{
  "n_layer": 12,
  "d_model": 256,
  "n_head": 8,
  "n_kv_head": 8,
  "head_dim": 64,
  "d_mlp": 1024,
  "vocab_size": 4096,
  "activation": "tanh_gelu",
  "norm": "layernorm",
  "norm_place": "pre",
  "norm_eps": 1e-06,
  "positions": "learned",
  "qk_norm": false,
  "attn_scale": 0.125,
  "bias": "all",
  "tie_embeddings": false,
  "parallel_block": false,
  "init": "uniform",
  "init_std_qkv": 0.024,
  "init_std_o": 0.0169,
  "init_std_up": 0.024,
  "init_std_down": 0.012,
  "optimizer": "adam_atan2",
  "lr": 0.00125,
  "lr_mult_qkv": 0.4,
  "beta1": 0.9,
  "beta2": 0.99,
  "lr_head": 0.0432,
  "grad_clip": 0.5,
  "warmup_steps": 327,
  "schedule": "wsd",
  "decay_fraction": 0.691,
  "decay_shape": "linear",
  "final_lr_fraction": 0.0,
  "batch_tokens": 131072,
  "seq_len": 1024,
  "doc_mask": true,
  "z_loss": 1e-05,
  "train_tokens": 736900000,
  "steps": 5623,
  "dataset": "wikipedia_en"
}
MLP neurons of a small language model. Each row is named by its layer, matrix (down: output weights) and neuron, and shows model dimensions 48-239. Each number is 128 + 32 x the weight over its row's rms, rounded and kept within 0 to 255. Numbers have three digits each.
After each neuron's rows, "fires before" lists the tokens most often just after its 100 highest values on Wikipedia text that the model never trained on.

L7.down421:142085170194140058124185104122091170132175136120080128098133114144140140124127165131113126178121141150063159127080114085085157123102092138158188176125124170073107117097105101093130175106091092182166129145117141145122093118155195122161101071129128190123087120149130120191162129112131162105096170048113106153102062153163150123104129126179113156157094073166184147152146122100100181131171137102120077117137133136157179094154136111106170136128046185175119105111081144159111085071102124162091143098119187081142088118138095127125133074066162159149150127117099125116125049130072141142
fires before: " | ", " |", ".", " | ."

L4.down190:083128125128140160130147124122121098094116123150077134158169125109175219112146122130142125042078098168107100152131109080108100152199096126181149116129098114092141150101105154082115116090089114111130144120149159131158138145152165177138087110162092183133111103185102097098169103088119142131094134113147127205094148119087130151144162027145130143147118180092143128164116109153133103130125145096132141131118094179148136169114134179142110108089108076085127212187111140118117123149127127130130122115196188063018099068138105087165112099120104176220076185126127096143123134072079158143
fires before: "\n", "\n\n", " was an", " S"

L4.down929:135153110074142129134180096061195125105148088161114196173161155157132062166124100155198164112154179095155056107083110163119166100088103085159139083145099089076122133112140128119130159100060123109127120145144136167088114077130190116104088100146204134168135113079154069166145103177067121100088135075091150174096139110115148110140148123143102149084136136137152104142075096157126211135140126105061168171155131179151091144126117104119140174096140107100105159115084137151156078183141174105128116176152151103089134102127088078153109134095159150178093126179113114135102175138087136174
fires before: "\n", " High", " Go", " Sc", " |"

L4.down368:103093076193186140147171095132145097051140107142116164131133112145137150123136135162134158116095117130157096100089098132145120110102161132126103119114144096108141101057100054110099097112133166088114122142127084133124129080126137116121159139128200137164119081151125106186074046124119032172142147047150144162112082163181153136182137112121156070076192204114100123143146154139126146102105138143106122113151123086142189124089053130117144156054130125183074127085135151169181157165095150162162126131165123145153135177167065143122152163158159135147227121125084091120135127130105134145
fires before: "==", "–", " | ", " |", " life", " =="

L7.down586:132092183094063140076109125132118172089154166112068134119111145166158129092116117117118140159128169169107096104089115161185131133147178143116116166126125105082108168131115135103146124126171165131121106174130101148074168158158094080101136086102117185160112144064101150139120137155093062143129143107145166029147113182125172112067140119114111170157134149162174163130156084110121091053163091119089087157085150107108132150109092145057141108123134135083047154061162176146116153181157116143093127145139026144188105115121166153155129122146126123132146122121119093160088125146046114149
fires before: "\n", " |", " High", " Sc", " Date", " Go"

L6.down695:136088087168157094107123139085094129108159137114140100122126131132167124117083208111130175122134108084113136120137149149139116178103085159126149111106145138112156155114113126109156170134142129104126104122174145198113116149109154134129122176153121142150136154088145132124117226123112144072103128178216148111155121121107104109165134117120146138135050108160109184084129123136067131132083150178108092136068148166103115164169125159109094107100093112150133119157062092102164146160029140156071102138116123102141166111101131124104138138037143122194122076094161175151166123090049175130
fires before: "\n", "\n\n"

L4.down449:082158104168148117121131090124122148127095051118126121135175158106066142138185137133159083119180057150145143160184099162156150165167148170152157116121132145132131154122138168101141054178120101152129145199156140228128073071104099153146129132107104094148191120127114082062101166101137140125084194141120081149129111162142166077112113119180093133093091142123133145153127152114163120159141129081092185181175117141118095135145117181178122100124102141100167185166115132144142142118148098149129076088085114146060131043114075116138116174106111126116172153109151148136099150135157084045
fires before: "\n", "\n\n", " (", "E"

L4.down769:097089114175166094172138112097049128099148145146053044144104101143160199156086192102190175147157121118142159090115197072130106123161120104124106113099093160094114075140076101131137165130090114057113140054131101141193088132127159133099148148097151150120149086115119162107125078127120087180102132126176129126090172109142174152115154141151169100098120134177100128135153105134122130157169099101111194119115140107216124157111063095172135167153107145131136106070111137116130190163118144133120106093146107077081117140172137128111069085104131129131136092111099147120089144140131182111
fires before: ",", "==", "–", " ==", ":", ", he"

L4.down395:108098161133143181139155126138147121179104138093148150159122135158132164053137055111117117115153126118121166173183086097128137121096070119093123137177095135161136142133127165123044120149129167156137139130062126139130119134125153138121069079130151125111178208149115112134127144143140182118176104111072168070136123064082129141136135162119134130189124151080181135102090076118183100111131108160147118122166208190117177105136146155076172100086117179096154079144153128127169088064128151079138180118109130168114115077110167097125112143138141101088122183126179132124044128225129088112
fires before: "\n", " | ", " |", " Ret", "\n\n", "."

L4.down817:094105171174146131216218117174105142175110157099112130132090157157076111106108114107192109132122102128080150126145088100117119113109124097083122149083165177176121087160113139162114084113176168100150182127068105116098108101127140150162111085111118137140133161133099158109159120137127130130157113064078121075105118137081133130084134190107152172104115115095122135127115103106127117114140087086118175096143164183178120134142059129067166146173158148110176100150158126107163148155114139065121171072065123153128098060162146110099126097132103078061128112117197146138076129186110121085
fires before: "\n", "W", "au", " Ret", "\n\n"

L6.down294:111103138140146101085165164161092163088138134149125122142113165096148067111136088132124163091071124112109114097136150117115173164162098090118108150115173114122117160123157110181177166096175095087134089140094136166156105140152127130173103137171148132101103168090132139190100143125133186069165153151130175119143101191146200106195128115110106136119118111208162146120116104099118153099136115186121109135172134088148160153134128120158156063168108091114101067109113077110135141169080185149169107159049095089116127143159120144220129146132115133074154133153126137120136081112073149124
fires before: "\n", " App", " |", " | G"

L4.down683:080141140108115128122123175106071164125142140187096172109080159084111128228090166148122109137142120152064109173174117098131106165133148092176168166099119088116118102083072148074129072118131048105101097083140143133142108156131079182115082170160135117196124059155102100080150152131146187092065101157076118159155119086069148107172080078103131129105123157114135172134151135118164136145162091128143117115104112143099157191168149160193142075133132136147136185180164121127133142130135115157135144180193158076075138103172135131169086093089140185171140137127121087122153120134118091075
fires before: "\n", "\n\n", "1", "E"

L6.down736:078157155084109101158096147147164056189088115112128096196122149102197169109114186125157105144118133112137132141114057119089187137196153126147189143205111127138161137104119136165092132155107127093112107115118188005159096149126140102098106142150164077139127152110108100146124109151120136149144131186085108098125151081152133148127128127128072127155128211121128088086129150136135133058120090155148132089095084062129113071110096127122162092108164110183141120140165136130128053082107157041142165149179167090138098118140100137118172139115179088132146106142153130164128110165139146108
fires before: ",", ".", " b", "8", "%", " million"

L3.down740:128182076130134177175158138119115228144154104117107169136117128173134143169095091165079194163123079120158101134108124183103087129120119113170145114108103124095150139098075153146156165176141077110117124117053111128136116096109181178130167128128136145164171109119143192127143141096105088157169111058103198114121126076073167096074096120133174122116108174143131134127137103142128135114113098113096115124121094156081151116098093192139234121131094115148117151079156144149069125153080172191126114235156072085133149116074124135164158169123136166160106129172150151167128113108158110202
fires before: "\n", "| ", "1", "2", "-", "In "

L7.down176:137126127102151055158084079080129121179106106126065184137194103050177057078112134094160140104138177095167144149093083118101142082126135155126133111084174103120119179157128135127165138120200171130112071173095137186095107136153131128173146171173060139101195122145096162096124145164096110118149092160133161159142122184174124122128082170180090136111155176142133133108080104119150163129118132109155146202137112148087128158145158088096161094130139104056179159128159080146184137127190130110177087096158160153153144087158150167112163152105112082121127095163112145088190112115156129170
fires before: " | ", " |", " | +", "; "

L6.down184:153143088098096160147175149103155130054150122091094085134083150142163084109121161106096115190093143089121125127119201113068131136061147104110160113171064128081100149109137131078244130165162096162080074161141111172109136186090129143111166113130124094183164151120162115161084148102099126088149133112083085123137109139139129136137142144138125095139124127142077092108161151125091111077117168171148117158090061184148142131161152142154106129096118118095134145127100114148146103157089186191195111128090109089155123180177140151152127136113121122098143062089131179108161162128087130138
fires before: "\n", " |", "\n\n", "–"

L3.down636:099113073102127134163138123136091155057128143101150127091128127116147152177158145170105107116147082102094104120163129104107130163138113142151119089112114135078171118164169062129152166114121157175108096109131213160136146160130124164114111030170108078103121123193111156131139081136140148157131132142109119135151171128145119101167099101163180130101167183087166144138062106130126155181096123108222126174100076095099203068082085158152141094106085129157145159079131149130161159155200083116159101149171124172120139128155120126161125129123104157105039154113126140107138160122068156190
fires before: "; ", " | ", " |", "."

L6.down626:063116181117100173141127153123114127144109099163077104134059140102177100118145149074148096111139140071160122060132167106103145138126130110115092159143122161145133142128074098113191112090173092139158142140183100057124100146122112142123115141117103185093164150099136130169115139163120157107144117115063142144137139106136115093115071175127058157143083105130083156047148130144128130121146142154174116095138105100120133150152136103117126087132133154130127068156166137119098121111113129121155091159153131154129139123126170141160068136051095127094078155125198143151170141186100172142
fires before: "\n", " | ", ".", " |"

L6.down373:150200118091175106158162136150133162085131152148110131191176117101136116078114139121119160094120175099054143134091087149114118130172144106138153120193077085116130141131125108086161185090158172141129089154166142122068145108136139180108044106181125120138148129130122105148066130114053146096154108135134155113115130105177091190101170129137070189122100170161108158095160109133137128125111112153082112109187128101146154124183159152141207081136179124104138158154108151112091082123109174137149125194117186161112093095181092104120117090121141098117119068127095180145145129142119104114
fires before: ".", ",", " |", " m", " children", "9"

L5.down709:139112108151143100144183152093076140131170183090156128088131184187102048117156106129101170136147096050177109072091153161167103130159140083123089144135087180138147205158123100102138145128135089118120125137092104161216112150153120163119153143220130154109093154103116123116105165172066155194156152133129133156145134147073110142153209090131131105108099093203094087126133132099149114139093167173140164104080110115103065125133176123087122079158106144128119042096081127121169109150079126152177109176140069101150152135164124131137134146097078141192117082138087164142174113135174130097
fires before: "2", "1"

L4.down546:118132153171165165131186135141084175115164146116133113112068139141202127079126114135079154144130117154130154085116132114120082103166122103149118181133089102161104119157124159127179162092101132059120090114097129165189126123142184138124118109106171146100100152104140107137111145108131140116169065136110184046102145114137197142098171172097033148158111116122142130131105109084113187112108175115124111137190125074093152112148151092071109142176101120179042139114181122153174179104044104148101161134165101072121150161106099128121067116110154058174052117122142149124047105106100148198
fires before: " |", "\n", " High", "ore"

L5.down813:112087128112127089169106153109128150082157152113112152156131112124162069151151168116127046173140110081125047095106135121140128143107143113189078179167113115114115149037155115079193104159137091143086123150162152171097057211124049126089162141122107121164126086154143137157134103129133124145142127137047139132165133146078075085076084089119133096113113124142098108040123190165059163116146201104132144143138076127111085160132131136137107156104115091125135157134143117136128171150128151188149104136111114095129165144147133134144095158160056119117114154138133100141131133115128154157
fires before: "\n", "| ", " |", "\n\n", " Ret", " | "

L7.down118:053172162148126087168119168063111108077137129105102186190166120133151124115095160053130103095129155120139126133101107072121102106076121140107145115098096159104134186088083066080158154126101140178138107147131104116129137092112207137076127165147112156120117138104127116155074124137097099075012136111114099165128127175137125148115138144179121154129124120149085170036096097132132111161054094121128090194115151151084155161158155121084180142185111143177122107135165152128143116104107148159136133129112183143127113145167081147118102143112099094158139095154097134113164119157109121138
fires before: " | ", ",", ".", " | –", ") |", "–"

L4.down778:071160141109104150146159103090128118157122131100097148137093111148209175111112094126144163170124105143183115141172209142154159112098177066153166128122144132119078094126141150125139152119082129129090137166028109175143123147158082133113117146151151136123163211119173139155168080150119064141191141189085175133086107079161106109071130101163145058148100124159091124141122117167080139181162188132120149111143100148102152147156224097123086077154096129205127058115161131113157136119096129152082126088103113133101159130102173154089142086134149130090181098141132115198150098122085145103
fires before: "\n", " |  |  | ", ": ", " |", ":"

L5.down574:154150192136139130089158123108079166094125174111192092131130175133156146130138076099103168123138161225075132185250129185109106134124125072127135155103067123172190078097099156144108160144103104104147124118140116143123031091168161140105086148104077115151145099144138150143172102142164137106138097144138165099119107121185113155048131151129131104170129148120125152143140139115107094097135109111128105085118113105137101129150127080156134061121115165096148079109173117155108128136135091065103110117104111121145090124099133163077113103144143080152157145178157159143097102186151092152
fires before: "\n", "==", "\n\n", "med"

L4.down488:110138068161161125125076113169122136092122158135078151143099098148126126182096111080140155117123147144128078117109099145108153170158121140168165144166053094151165107101085118133179120119114107146144066117068133120123111142135164148156153115133114165104074128130080124059171125194137140146138112122153150174132142083160108181105172112040112173152140139132175126113151114099107162134101112069124171121165112113097160089100154120106075139059122100114151090115089109179178116068142097090118114156126117132123141106163127104130141079172123148255127139154093125122084118058068142125
fires before: " | ", "\n", " |", "–"

L7.down351:087090163205155140172118180097132166086082144121130094102119097161116092142112180110131140146112144124090115089131183111106089079118121100153142150092096116129112125172114104112168082169142123070112158144159145135101118152157143128141115143099142171133067144130131182136122134105105135082117062088083135077156111113085104057125093156130164161078109207153131165086144101098137147107114097156087134161148149184151112115144110145098165082153116071124135090152193106134101102137148134100110090100115136143154192094121142110101118140124164118106146032139135203131136131182135175116
fires before: "\n", " |", ")", "–", ",", "\n\n"

L5.down376:159092160131076076165188102155127157121053137160165138090140145092069150087167059125055109133145136069137142125106158098108091073128168170077128087082117143053174111096093138042153147110081152136142200071177130097160179196195127081168125094107100184130166093084147149149099111158082140108088145135129113077122164145123165115164120143162137113114087143141138149121114150110176136157139129156112137163116184132105159126146140155125134093163100147113094119135132157100156163177137174127110097127167127143128153132144144121144113139077167144170126177088135155116118090151084180061
fires before: "\n"